{"learning_rate": 0.000473, "decay_fraction": 0.346, "doc_mask": true}
MLP neurons of a small language model. Each row is named by its layer, matrix (gate and up: input weights; down: output weights) and neuron, and shows model dimensions 592-687. Each number is 128 + 24 x the weight over its row's rms, rounded and kept within 0 to 255. Numbers have three digits each. A neuron's up and down rows have the sign that makes its largest values positive.
After each neuron's rows, "fires before" lists the tokens most often just after its 100 highest values on Wikipedia text that the model never trained on.

L6.gate84:119095153114091099127144095161115173124157144115113104127131093156113110108130125091128167168126115153095134119136080141142136168130128130139102155137162144100125123133119065128126105091132139109137132132140131107121109100160153151096146134140163084146131119111101095116129150153130087147
L6.up84:131116107124150121130171142152112130136184154117122104118092123113141153116153179145125098153128125122159183141126151118161146125125147120172111134175125136123114119077111151120163160092132121165117104145180101150112161166127148164134162161169148122102095138133084174147133123149100182072
L6.down84:095109149121127102121120129088089122138113110154110133130105133178081100128147135129162157120121127121117105092143114127119112157125102152129110150177083145136124120119110121113119105149130153088122120143114103146134172153153139121134136136102094153131108119157124144122135138146104111150
fires before: ".", ",", ".),", " |", ".\n", "ep"

L4.gate827:112117126119134118151109158114103131133161102076104149126123142130140132157148146081107127107113073147141128132142096173135158101129113149108160141114147125138141115134083131114143124169131124171156133138118161135149111148127147161143162106126104125165115114142137148134120098114127164162
L4.up827:128124138129071129138109110131124134141154157143101121092123137178168115107103169109132136090100099182129126148115105117152117134136136154120144118150115118112122110132095157100136112164160189164113132189136155154114088123127168096119120125146119143126134127125144124155123110160094137110
L4.down827:124084139159123128104126131127146132115075145143105118118123126168168115121092181090144119130129154185126101125156106129147147101135115086140132134130119102153137101093171109097129118165120134136125097130122139098115083143120110096111136119125105105081152091131142144089105134149147128122
fires before: " |", " m", "0", " |\n", " and"

L6.gate136:161093098108114125128102128148113092115134099153152147108145115154113097118131148125132121087111117155185118155121147155139154108124100116121126172128144117147129143125100106132143129115157112127098164106137110119158161119109135150111117124137144148108150131120155089109132089112095146176
L6.up136:142095108145102144130122148144128149120123080133123120135117174083148141126124131114089175120131130134120113093077117131138130084086107136126179152139088115140123150118141123113143115163084096111120138136147141141130143165119166109137129162137145138145137150176124131115118134112125091130
L6.down136:141140108190091100114122135134121123156132116126093115098100136150129123135129124128163137135176151134146132154150157151130167091159106091174153165153131152151143156125102119114111135097106151150141100123097158142116142126133139119102159130131125179092157123144096138123169137148044101151
fires before: ".", " |", " ", "0"

L4.gate101:161161189143097105162148128110123134128134153104110124141107134131113118089114156138119122140135096136128102181131162109108139127113087151087135158118106125139117095134095130116161139115124117083128119119121117150057121127102141066135119154162143156119128098139163105105133138119111089145
L4.up101:084155157126115130154112130144149129145069179131089154127106113161147105122159185167161100079133129087144115154077145073134093159146127189108133136131101103104102113138108140154146097116182087089142102126129116095089169161107088120111107144172142149103145133135133144118100117050128134177
L4.down101:119121143167147135120132077191169141151109117093137121078165137145137115134192145169140154118121109104133137129106109140135082146148131150124104156084083126055118127128101098116132138111116106155139137125135143081098137134101122165119137137140177159106160187116078116111115117053150130102
fires before: " |", "0", " |\n", ":"

L4.gate913:124184151121099137170119134143099131140094124096105111133095083145111109100088073163191158143123097142126146107144106144123118133119153156139120153121163151068057133140128120133175128169140139151135111132104139135107157105129163130097137129153133149118123113118153140128114094129106151167
L4.up913:158108097138124121121103168139137122102114121120200120122136120132094090153115133122152159117147151100106142127142098185131118147132144158145171137129107151159154147117068106151105118127135143125143107156142076157140155096140148128126148125108057069147144134130123078123114085126180174136
L4.down913:105098177129131122157105163143083127132123120132127144147187095138125133091114117127110145124136093107109152169133156145086142186083117125066137118129122149144157141146128109134125075149168151140181130120111124128140127158111127152098098134057142147131117136114129130134110133106131122142
fires before: ","

L4.gate655:148154147155112156174126138115143115127111112136149137121117138140142146152163135116112110123136121138107135133121094121097141151124133115118139154131154141146120096141133126104107141162138139161135152144101134069157099142120137123135160142154148135123135157084131161106118151116157181101
L4.up655:132161087132126116116133141152101106168145113096160166087113098135115143117152122137116105150182144124105125086144159117114097149094177156137126087146083112151155123158104139139136114116133151151107102120142096115180118156136128130169142116163138164116134136124112140166153118157108113102
L4.down655:155141097109128136107128125129179092128129141159110101122111134143115101129134135162103183115147124093116125117074117097157122126172117117147121109145132080129139162127103107130113143110130160164114125155118114113134113115141144110132118134145152106126126115124127142118155121141084137145
fires before: ",", ".", ".\n\n", " and", "),", " NL"

L4.gate1621:112109130132152153092081138171105120110114072128116156104104117131173101120105110074101165129120115128081114159120138100127128146144146126142098144153114149181095137122137130127113153138127099156137120143072168168167134094158151103108093149176116124097101140128148115118132154107120145197
L4.up1621:109141142090105112181122124099164106106122145095143153119109142114147149144097150105154137135128118130108137123131129083142091166113133163140119140132166131119059108163122124172107136143194107159114129120123135111145103107116126116140117147160101156143149134112129110144156137144047137131
L4.down1621:169129147113122135125146131102152131149070131141109151072132125093141150142112091120127138122132102151093116128120136138105102120115121138061099130076166163141135103119114154157159105111096124149112104142157159121113087127141108109108100130137137074142100116111116111134162127148084118137
fires before: " |", "|---|---|---|---|---|---|\n", " |\n", ";", "|", ","

L4.gate1163:070138136121132091127108135125135112099121117115099120113098093140138118150116110084150113129148118128137156147099114151159163152101092115160111136074100141114123111150097130123106125131148131133131106146146124140123116076109135096121146151165144115148113120116162138134147135156122157145
L4.up1163:128141154110117138121123127160141185147129178144115123130123121107137132115151140154124120131125132126126089115119091132115117150154097114138126082147106125061129193120088119139118131121137144120141133135168122133178132104132173131130131110126146164099148119152102103120116148162153143130
L4.down1163:109119084149085110123168107131114115094146077160109100138126107157155105153120135118154135125128137133128136168129111141095125138138159116099105125131161138135091059155126156151084122102169175143127156122126118158116115136167120108138114098101103137113194144130135139114129131141106138089
fires before: " |", "-", "20"

L4.gate258:118122149156103106148100159081147104091139162122143124119098126121118106156088131120155091093103094134117146137189076099090140105162105157099098103166101141084122140140140127110145155138116075118130118128133145123094115105109135109130139102108145130131131141115167138132136125125118134122
L4.up258:109143120130092119142155177126105158148155149114116090036093120060131115114126181134107094147127123136131145077124141133127108157104079122099180099117111148074102167128108088151132155102111108125097172128128163157091169118108153102140108164109127103092132166089085101148186158156144110124
L4.down258:139129132116135150098141114112098154118099107090150132121161113127111095134151106140092123114145115161118139127166108125095139105094133151125137102109107125119087117111138121119136157162139119168159150105157144148178122141072126129096117157104109132099157126111097146118141131126116132134
fires before: ":", " |", "09"

L6.gate1954:108150145114152116109120147111134131134137145082148158116099124103111085131138145159118117114109122126126131137105100152141155104098110126113107155099140153106129149122149165120128158160163116140113169090139123133141158109143155186141149143152155081146146160114113179110101122149143133143
L6.up1954:124125115076102156177150209148138115145132095129116132115113158120111146119163134139150122161086146160086108143114099083104096139117119101148122093096080125116128175095112133164100120159104118122102136099167149119169081093125136104166127125147174086141145087075129116133126147147141125108
L6.down1954:078099135073092091109086111127150159126109125125099136141140098139114128117150126099148126111119130120114147142138114094130096186083097132113113089136122114127154108148143148147114067174098070098113156101164145138101112142124118115169162102098100163140114157113141063103114152093124117105
fires before: "|", "-", " |\n"

L4.gate941:163143139108113140113103133144108117121118069113161176128081122126127131130117111148116120143164099108098156116099143108139114121113122143142127132155119159168112142152117128128128159143132126110088123146105133159109117138123125113131161109097134150121115129110129191104123109136101124162
L4.up941:140130082092128128126202134109152117106123132122126102146138129129130132165086152101092116140129168090146159118151127109131139123109085159157139185154190176110116100162105128123130118165164128177137144101147095091154117116109137092118121107138095052149134123136092132137105144146115133106
L4.down941:144146078106141096060079156137116134107089104112132130086129160150119115143106132157164143171147155117142139102144114127110076136141103142128171146145153138147086119116123165132136123153136131111066131128094172131144099126134124100112115104081154104132137128136110165092155090139151112141
fires before: " |", " |\n"

L4.gate1487:116167154129108130142112094126137150071110162124108093092118168134111125121142132137115132129169109104111178119125105112134130128164062107114107133102122147152066101190081122156131179148117105125157151130068172075100180106124119103122125159103136130094116110138150106128123133139104139107
L4.up1487:151129106135155153183136091132104106142136121144112130124117146124112110124147128095143116119116171098139132075090127117126129130125114090160115099112104113159100135101097125097174136125132093107141150096104135098132136147093108115093093112135123169089110150162119126096119112141124145103
L4.down1487:142114108119151143120158130095104121155132128124107153131137097136107103069142133129147147137099102125100101112114119109120132107134141107151126143180127154156122137125104143129132140129150128132113129113144120114123137130136138125081126125106124135136125128123102088069166107122133115133
fires before: " |", ":", " Succeeded"

L4.gate122:121132112132118111141123136128116153157101160121073142093121138122105123175121142121121136181142112118104144109160116109145141114134153150176124171132145137120120105140091160095121150136108120152167130149066147117114133162138128090082166166105115132103131151116138143123154128126136141124
L4.up122:119117154143146142146149116150133169115142082116123133112120154129116108151132118149138149179174126135144139128129164104175150167144108108128126151103115095135143170124098182131162108127111161100146148128074146113113179121153150115132132146130129088126102107110141142137157131124141163126
L4.down122:132109129117112109092135081093159167088142114143071111150107118101089123126099114168139117163141149142155138172147123121116096118192148140170146141119105091126119181164139131111110076107134121097174161124109096113117126151134091113126152134131113129127152165142106132126149111154133147088
fires before: " (", " ", " |\n", ",", " |", ")"

L4.gate1722:105131117131119157117107072098096103156124157133152140129116089120110109148107130108149104159116096123151116116131110125122097121103130111130114125122141144127152097145198148179138160163125100164131119118105140121124109140091150135143154125118103130134133180141134142112127131066106147100
L4.up1722:149156104136124111176105140143171100122129181153137120152168133143141107118149076146135109180162144098152148131154101147174122151108124149128104142135119137068091151115155193137138134076087108129088127137154118130131120152146118114131113120153131120125147148133152112141153110143147099130
L4.down1722:053120113149134125099104123153134132170146125120193131089150119134105109131120131150157119146129115134115142086153116135162096151067111157139112136151146141115115146169109118140114125129119091149090117135138135073119146115115141108102150140110115097140130154122125100150079154093122147113
fires before: " ", " |", " of"

L6.gate925:126122106138151126153088099118152120146106151128144138136109129119131114122132144132119097154086116130142153107112100125138124140084131145122107128146170190147097146131126143128147127129094143167129127096134145101126146134120163132126134128162147147125099120123136151105124092143128135156
L6.up925:107147135147151126128097098090159150138157178118126131105141122130112115133129116148144160093138142104090121125126122134095123157138137143125143102114135141121142138154121105119129134098137142149119112145147118110154112123167141105123121134121129135134160161140095127108119150115165125164
L6.down925:098156136077111130131119118096118148112099142115124124145155136148131125148134138141117155098117121102106139121111109143143101133115166109145168111122130139131116134130139125151111123128126127114133144146130116138155147133132139113122136112115150117123133161148092112143132125147122125154
fires before: "-"

L4.gate1877:129096089119160133094122149117081125082065148130095128165087150116136105148115154113099114131138099147119103138138131138107105129169128135143126127122139164131118119128108145132125135121122136136099104161077159115110127110107124167131078113122054092138088153113138105087155147155107177153
L4.up1877:116124128112118109131136101078111135124077090141125151076105167147115162127141135115161155163099122107116134147135097095132128105138095138138093131156118086092156135158182172114154106152091159100161149166130156148160188138135098136138140162126125136151130106125157111181150127145116135124
L4.down1877:130101087123170131135116139134151148107081129153100119135103132109104125102114172125164194136151176110095088131141138088162067152173113144089120122175112136140151142120158129093148116150112104150103150124125138166139133142127097121148126128137079115113105084096166060136108122154159094151
fires before: " |", "(s"

L6.gate1296:089109136175110123108142080104129131152135113089140118134122150093104101158122151150153150149115104136146109131161113182093109130132135165085111111177135154118083100133114168131096136126149164168117111114105166120110149145096132139164161095098152132121143121143113154124171131104100180124
L6.up1296:105140137148107138155119132113134144186123148131098111124148146132101148158129181161150161098104115122135110108152122138098093173136118149115118103119162123109107121131125137156123136163130124127133089130134115155125112125107141142165131116124141148122131146117088143158148145129142152084
L6.down1296:146147125125122134128108176096160137148120147165077090096108116138130144132125181083132144104128105121165108114126145181145136131145114113126156174111161114126139132150110123149136063133112120113130115140109122103110154155126126136152107113115165120144149120130105108149130144119100100074
fires before: " ", " |"

L4.gate1568:124106086122130162134147118141092117138107084103134111090130093134136114166130121119100132161161133120147098131101150124129155116108136085148126137127148118072122132113136152121124120090139165118136141119146122110193140122099128138131128131132105114134095158131110130128134107110084146146
L4.up1568:142138134109139112168115131119103135158137147110138122111132131153161128114132132140134148092117132129151077103142144107108145092108175127112105119140144129143121150104097143096134123154103159102146062102112101122126145180153094176131113146143106162094130118117104131130142129129091094161
L4.down1568:132105166159155123114132106129162135135146128153103131162114168147153155105107154136147136126106136113122147127111132121160132100088105145124115137153118118149141174135126128173137079109120118076158087130107086147122145136154068159159115151136159136135153091104142151119145158138156102157
fires before: ",", ".", " in", ".\n\n", " on", " and"

L4.gate1590:109130153153142137140095104105167098117136114100137100121098175154085124123130094088139100167142097108131122133163092104151148119073114110131111166134126122109137120140157131095103134149155115133139099172051154109109161141126118146091166113127134091117089148167141140117144137132092139192
L4.up1590:112145100109133147119143148138146143082113163130133171148129095179148150117094128137099145167114118134075161168072078107142055140119137172118080134114171126147101159127120115137144064098134189124144124152119139153131133151095103084121138136086106104116101137125173097124136140119155145124
L4.down1590:134129136138147094119127131086100166105106161071162139103139091143118148117128135139100139130176127111097164110125072110167081137200109149141073155137139118142134149140131114170098099096137144145125128077112108110113128106106105104123112143105102089108114137109102134158161118148134093146
fires before: " ", " |", " —", "2", "33"

L4.gate445:166094192115142119119124134090133145110096099167151123085154140163152087135117138111109125123159085123106133165134118117141143124152124151121106140127144139133163133151140086162128136150139149142140134108096151128112139102131098143141107103140103096152170114120151148117098087089110153176
L4.up445:128128144149130160183169113142077129136108115100082120114116116139135132122146138078096134099129106130152145107094119112116161127078178077130120128113158128102103130138147136126144127148162151103134157146127141125101114121085113124119112102109106180172133142118123116140122125089171137123
L4.down445:124116193158112074166117136165098093128125104102113154143114106104114122096165085117124162116157142142122075104099111132114107137138180187117100150104120107131130139157119110084127077130128130114137126178123116135110143098102103142118120130136147144078144084144100160086115153126151141108
fires before: " |", "–", "-", ",", " |\n"

L4.gate1854:130132159121118115135143127187136151099113127096097136134139108110152120129124095124125166160146099166160158072165085123141144100135163145112148165149098159104102146161112111112141120105082076107122118123135156142077111124153152109110152067112118125102116106092189157135120152148157144134
L4.up1854:163125135114135163114155130115135129143149074152096142191121144153108135120101107132157170138140129112150143134093172118096124165101183141110131136123167076151108097114114170140120136167105111117123108088117135151100176114125127164126144117158125126153099119159105100128129107072122134085
L4.down1854:139124173128107113151117172142150153137196125156096151135145127154116130115111141142122157094129152158130121111124168157131138135154153152089147148130128102172073130137126121120140112110115094109111136121147112167113115104123136141137138149129123088092114089124068150185137172126131134095
fires before: " |", ".", "0", " in"

L4.gate1009:143169134129112163162128118116174092108079127091127165075098144124135119140128130136108143125147136130168128124128142147089140120080140130126127126135188123157129136099135147130141133134086127150113167119137135120124147196129117133134167130112161152144154153140123139088119082099136101122
L4.up1009:161153131129154129151130163136131149145121107086156135111140153150085155113126110170107102116159128148094112135111123163114136162131115151100089135141135116098112112119135149145096124086134087152139166107166152176181149110164102120144107126120136162149153114117127098115104119122108106157
L4.down1009:125186150131116145147108121134160098079130146086141128107126130124138115122157105124104097079167149142171110139116144123109125134115135106116108130145143128121124115086117106121142139181118142152098162164123149113128173112146131154140143149098132149163133123170117120096115070101120130114
fires before: " ", ",", " Tu"

L6.gate1743:132140119149121128094115124124136136114134156166107140133137128113136129145120130139168133159128171178139100184141129094145151146083124081161126144078128137131116147103133156097121097179145098125114104149127145160098142123146136178104116142177109129121121183160148184168093133129115126115
L6.up1743:140090139133118098169126155137103082117129135122150173136193103128115103156130113128130115085161097122140111122110119123151160136137103125120130154098124165097120107159174121153157132141112075124120124112113141097160125106048109081144125162094101144133104131119137118129147104112147106148
L6.down1743:130103152159124106146121183151155141173069126147162090117145134145109111095113125170124151127135136136091089120098147134127117116111118153150162154123121133158145156134127101115177132131168152117110111118108110106173105099140107107122143127115125181099157158149113112163043109095125121083
fires before: " ", " were", " of", " is", " was", "'s"

L4.gate666:125134143137091166126149117133175182133120138115105132094141166114126108121073121133116098132121089139146129072107155141114133136108178126172097147131147150137130152113137110166150103127106177147116109101102101130121124148112086155094200159123142163142146151093133186106129149093167138100
L4.up666:125118116143142089133121117115114128146157154160148108112151140142098138156152178109136127133131114107111142073161131160124124165163130116079142112107142139104142094136138145131100149152140084131115158112114141145155123144132115133125095118137134138150127120147124137128176099157156143086
L4.down666:122158101107131181130164149144091126121106148117137088150117102104172148094144112120131150186136144123084103145135107074148098106132104131132162124078127136108115138083112119160140118152119129136171138143094132100090098105117122127127154132165128105129117132111136133121123150128155143151
fires before: ",", ".", ".\n\n", " and", "s"

L4.gate1849:139109127145101135177154116111095140108158158135142134122090159136117111123116117116108128152143130110109125157135105101125145161120156135119136163131090148093113121153132165153110179109108128132175131165172127145187138123148125128145161094127141129115114119103128131119116103123148133113
L4.up1849:143111204097105126132063091127146116134159085143163122122107131154123079085108116149143140117140121101124132148098127112139164212137154129139117144103117118136150172184095170131152144126091096124116116136101108138126141137137135115135124125147090139096114164090152085129142132162128120111
L4.down1849:101148130118063125061113129129125125121133109144146080154114138145125103154093132132116184105146121112077114153081105132143132150146145092132148133145162114164066107132127146128115131144128109080128130175101134117159091164148106160117144164129121141129164140106146134170133122110151128127
fires before: ",", "19", "20", "el", " |"

L6.gate1842:129169122115111116127132107133140105132139113112106149154140144141099126166115128113137119142127135111089127131111150133105073164153140145147121120113124125156124147127132101128150113090107105142172126139154113110140163101104122122098113119123124128154121159108133159116134131185141148104
L6.up1842:112135136083080099127142133089149143098109107109137130106166130162141144108112140143110148164110141148142153122141124091107066092114102128139180111165089139109162155134128140107099170130096141130117073135148153105117112128108121148157123136104174146109131080111128112124143107140108072113
L6.down1842:113127108146136126118135151134122119095082091132128141176126104154105138105108129130134187120145190139131143148144146065080104092103136124108185123148110133154127105136095119171117121104130099125121124135158134145145124142141099115121159152150172115146091136130108108128138162149090158111
fires before: " |", "%", " |\n", "as", " m"

L4.gate72:092112149138126164144182127185126132123113119135123116101113086153113093154117120086108127161092109135168120120130110152095158100110115089157128104149119127132078168122087191121112143136087108115099132163091137086118129131138161117146156150171071128135111111147130081115103091127139159143
L4.up72:110145152162112123176186132103127131172125140186135097095135118144134124088109120116122131109116140145122112100153093135144067122131150131141135140147107138135115132148079146147125155125089071108115134115094097097142121110156154113179151137169145166128121110118087103087104115136122151127
L4.down72:124133127136142152143137125092143121102126115119140149134117126123136149125106112149121117139136157110133104088087130109158148143143112125115150119127127125151145123128131123103113169133091126125150123109180115145136154149132086139111106133118128154142144142085093129156134156134152076127
fires before: ",", ".", " and", ".\n\n", " with"

L4.gate1664:112120131141101135154126092101119110068119138124091136149107137100158094125096124130130114143115115108152126167146138132141145109054131156104119117118153109103101090146093111128125106175130148089167141147133130131122091132090113118107147153155121101118094150151156135156177109079103116137
L4.up1664:144097160168158158106136118094140072101140154146116116082125167133157164101093153137146100145104115104118072126138131133128155119157080172128131097129126127102153109125127107175118081113109159133127178150093137146137138120154131133130065150108116180147163153124151092113136122146134154090
L4.down1664:126074091140105166107123109155135129171103123096175132120176158120108104107117115150159109129096116127131129143146149127064088092144133116157153066150112116141127147106129124131147132080135162082104135120133144175145131148133135128126117136124138134135133095118174112115125155161165135138
fires before: " |", "%", " (", " |\n", " m"

L6.gate700:124140098149156107131119129122086145134113104097145126163094142144089147139132096092139146145145122153127145125127115144132143150138142155137116132091173139162136110132122154143125127133128131134116152139120135131151130092116104106137158124126138142168100163113127125100086131096139225139
L6.up700:156123075122123091149128133119080129182099119098181148162102128139098177118143112066119120128096120132139136140110053173103151137133155149133103131091137106139147154136152137144098079121130143114097144143136141132152157107093106122171143131125115165159113156114123127116099111123125203143
L6.down700:156105155105134125153159148139141135136108156134095131155120107148132140115121187148092139138125120137105159200147108089168147172145153114129120138122139142099135143111139113120122091110119193117162110092132101089129128148122160158090111130123126083135132144153118144139120128101127130107
fires before: " ", " |\n", " C", " |"

L6.gate1252:103113149128118130148118150135117139138146178134147161125121135166104108170136099111137169132119107101094144118127122125127099119125122168132150141149142131087127108085152140122075146099053117132104110158113096184131144120127087135099119124103138149149133134140144116128121108125166150137
L6.up1252:109129102128133113137151106111102109150141135115095163115105177137140142136129112076156136153169068116128159131135153115120130144123113118071119125132153153114159131137140149110142091117106104161145142112126130110100163096121142164091140143139126156129119136107100134156196152132090131092
L6.down1252:141121097097128102083131083142110123147135124149130080129127126106102097083094111128141096136094135124151111156123146132109122108144107122113116137143149110139132138167142071122081146144091134096074120117115143140133120130098092124109096110109116128118156134113113129127165182105114148131
fires before: ",", ".", " and", "|", ".\n\n", " "

L6.gate218:117141183159106149136115131129149141132152107114154114117122081134130094122128132141159132143136098125115110114100177152138117144130165097122169080154165109095099098156090142115163111116126191156118145140117162115136149164129112093144165097091145106109150117102138102105138135125153118130
L6.up218:127117142160103126100134145134118127114151097152133125162119133107157147082111123164138130134134121136140113161155151134145177130128164102145128155170126104145122131087139085128137142124112120173098126160147173109105117122126106105174146117135154149115148123113137143155112104134146160153
L6.down218:183106136100148149091116115121106146176103132124157094176104135138111146134133186121153130132126112121107073147130141114160083149109087138155117114130123135098098120137123087122112127107150122050150156163131138162091161119142162129148172123141117107132145104097074116143096124124080146122
fires before: " ", ".", ",", " of"

L6.gate706:124086121148088134120059090153122139104181096119101153132163113168072125142092117076089140094096159127122112148128114163108125129155126154108106119109114110147167131146135128132124140126112114163135160124131079137155123132097114121148135128162146175144131110113136137143122114125086120135
L6.up706:143120114120105104094122113143099096155093123135077136099148134129164124101111149147158112125163118132161145113119158137140106160122167128117144084082144131127134106157145103118151119153092158118125146149177152147123108092129142102098134104113124111162127115117104104117143096124099109143
L6.down706:077116139141099138123150100118092109131113144122126160147073139180123104107107165144131114103116132162069162140149114154141178145153141125157120109176154147117112122117116118129134133134142144102155109116099073128126122146139161121098126120125130115105061141159144137101140135147143144108
fires before: ",", ".", " after", " he"

L4.gate1581:154120137148112125155153112099140127148134049098163118111140141108152155110120131138099161107110105095168108164099083176125178163155147131110140133116152123096116119149135111129125136122133148155149151132086174156145118122118123148129117132105088145147081129100144123113151115133128099174
L4.up1581:157144124113124132181153152141104112137128143132116138130151196137123120118101182123092108060178121106144116096173156118090122114105150124162160125096132149118155127131102134125103128143132105155114092118118121142075115159130157101127149131136115169165107155115142096143116086093106133142
L4.down1581:104154125139146130128130124110148121140163113085132067088141147138138100129108111163155138164160074118128117133183102171105121118141137104143120150139136152117136141133114104109096136153144107107153128128093147145104085148136127133117125174119093111122085166162157113122166146168117098124
fires before: " ", ",", ".", " |"

L6.gate1913:130115147176112117093146136135143083124102117132146144110082090101155111110123098149131168135142106112126087170159145113146146093120165142133132133108135089122129071126117107099142106103115142136102146139128191085141158103110124127126120097127103082116140166100145138138080137132089111143
L6.up1913:114113109136155165108144152207106108146121093113171120119139171117145171086152128120114135117199153175110092140080163172090094098106116148098147147110162140164133159092137157136123146140162129129072147123141138094111123116116131092134100147125110115139120142112137088138088104087163138188
L6.down1913:129129119166158140158143067102163111113111131115110128127161140116116147091127125134105144118130142132088088147145157106097115111107166156105126133115133167117129119139124119110165114125073154141163142122102183132108096115133136138149125122082127121134103132137122110076124102159133169131
fires before: " ", " the", " ."

L4.gate32:126147124111141136131150151132142116076153081107179185137137087182131132140104138106135122124143098125148123137083123111165123143118133146122141142128107134136132107127121104123105146144153107114117141104096161102108171112119149139142138116144091094136104131160122141124114126172112169166
L4.up32:132155109156123169150143144116125141128139143154168142092109131117132122144103111085107112123137126139176133137108117098179133142115128139117141120089127110113123122136152122130120146126123140137075160131123157068129143104083166135104113134164097120088086146151092148117113155125087166106
L4.down32:147134095129130144146123150104169147136149137157148139089180144115126163099089114074090112105148134150117112168101096097123134120115129154123150162144111123127150052107088153110147121142083126149107156112136151130126099129147168107127150123144118096153126104157138148144119113132131159110
fires before: " |\n", " |", " for", " \"", "\n", ":"

L6.gate1239:165128133134099140160153147137120152124143121144102137136121104135158127120119134139150114168103113134117164134145121086134122138129084132126153143154167153088130130066125162132142159150084159138172111142137136128141182080195125159154153135164107119137096144130120149159136124110139177127
L6.up1239:132098127117122133092135123159136131125098131126192129138130155092108130139121133092143120110138119104095136117161079149121096124118151140116114124136129105117136164143151143110125144103162101139123130135128084123084127156167110105133123122104143145142092134096153146122125161148135131126
L6.down1239:130116125090146130138167120143126121135121116121182144117116149126091121155123121134142150116161106120117164122093134105121144140120106159098117108144141110171129150144128112128136127110124143123126119138095101137101160148146119121113134148111127101130130181140112142113139121124118143106
fires before: ",", "==", "In", "He"

L4.gate1316:113102146133122123046146117148138164143140081119095152124141128090146114104121100148138129170161119111118143130155168117125144115115117150110119115075126163135117112149119113104109155111130133143148123109139150143151167134130097140132087093141163168082114133119102143113105199139112119126
L4.up1316:184102126154144143158117138109115094079136159110119143156076162115115152128168132110121145105177127156128139118127146112156142126175147176152106142110137146117111158141164141183120135122121130168145135142119130142129129111121144135147137164119125163161101133164140088126123153148145106168
L4.down1316:132106074099125135054145117098110126167134120116134132132154123126145121171179109148123108149135099113127128153146113147114138131125151176115102073109101134128138129123120117148139140120093087137092113144150149129114096096174090118120109118186113072156165129069128135119176160167132152064
fires before: " |", " |\n", ")\n\n", "0", " Hur"

L6.gate686:096149154182085107146157122113139135113106105117134139115102083105114124106117138138120140110146123093100131132120164132123140087102124162116108116099156144096137091142158154146137096142086150146158107134113129098143115157124174150165146115144148111146113181072117121094129137173083153131
L6.up686:134089161151081123180156111147122127140169132078121139083099091124150158134115151119149134090129113134109132133135151101140187113094145151111124098110168133089109124129157175138151117147141116114107095081168119131089061134149151138134149132109172102106108162070078121095138152159119150139
L6.down686:134129089136088168112126118115110136128149147140115118134129116124165106117110123154149120100126159098051158116120097116136088123094159109125102126117134146139120174107108102119130121142095146128144146080141140149106129102141135164132157122135104155096150139121109101131152140128138110108
fires before: ",", ".", ")", ".\n\n", " and"

L4.gate870:132150117100102176133121130110129112113139137123113154116136152120137081104113088118144055177144136078071117125164088105134125154127115119127097144149088145099093082111146139152152148135132104133120151082122180158087166138098102122143123125122156122121099106156128173142129130133098103171
L4.up870:165134150102110162123184147104096094140078163136107143125130156148144153131108117160132106128158164119116147130104104108110106160186120123124088128100126108120088094130089104131154162146125097120096123137091139146147131147129163083145094141123107159103131133182109137123129154145112149110
L4.down870:154127127147111152117171114149141149146116116122093164135116110132089132137119140133136171112160137157151122121095129120144105115131128100139119151099136110127155146126108125118169161084112104160132133093116124108114115102127147125129133178145110096125136155156135108122124147100132146105
fires before: " ", " |", "ieu", ":"

L6.gate1724:129120105123090082063123117117120081076120127118107122109114092158105117144105113100166142127126116154143120142150135125146114160095136150147126155153129123132104070141131107101112094145111155099149094086113131172121069075139140146125108119121125149139104134085152122094141100174153095117
L6.up1724:085127178106159093085096126122149155144127084130119162124107123083114110124116103106115153137095139084118070133144091161148165128138137160122139112148147120122113174115155065108159140089115111093171160129119159176133134158129123125128158095131117119119120150133114113103137152147127135160
L6.down1724:144104101106134141183071129120152129117123112151079140111139136100134101075143106106131139127106121141150091200135137125136109141142142074120133121105099162130096101134163140108114123130106119122169107114093147116158118165155105165125139131130107125145119141092158121145138106098117131122
fires before: " ", " |", ".", "-", "0"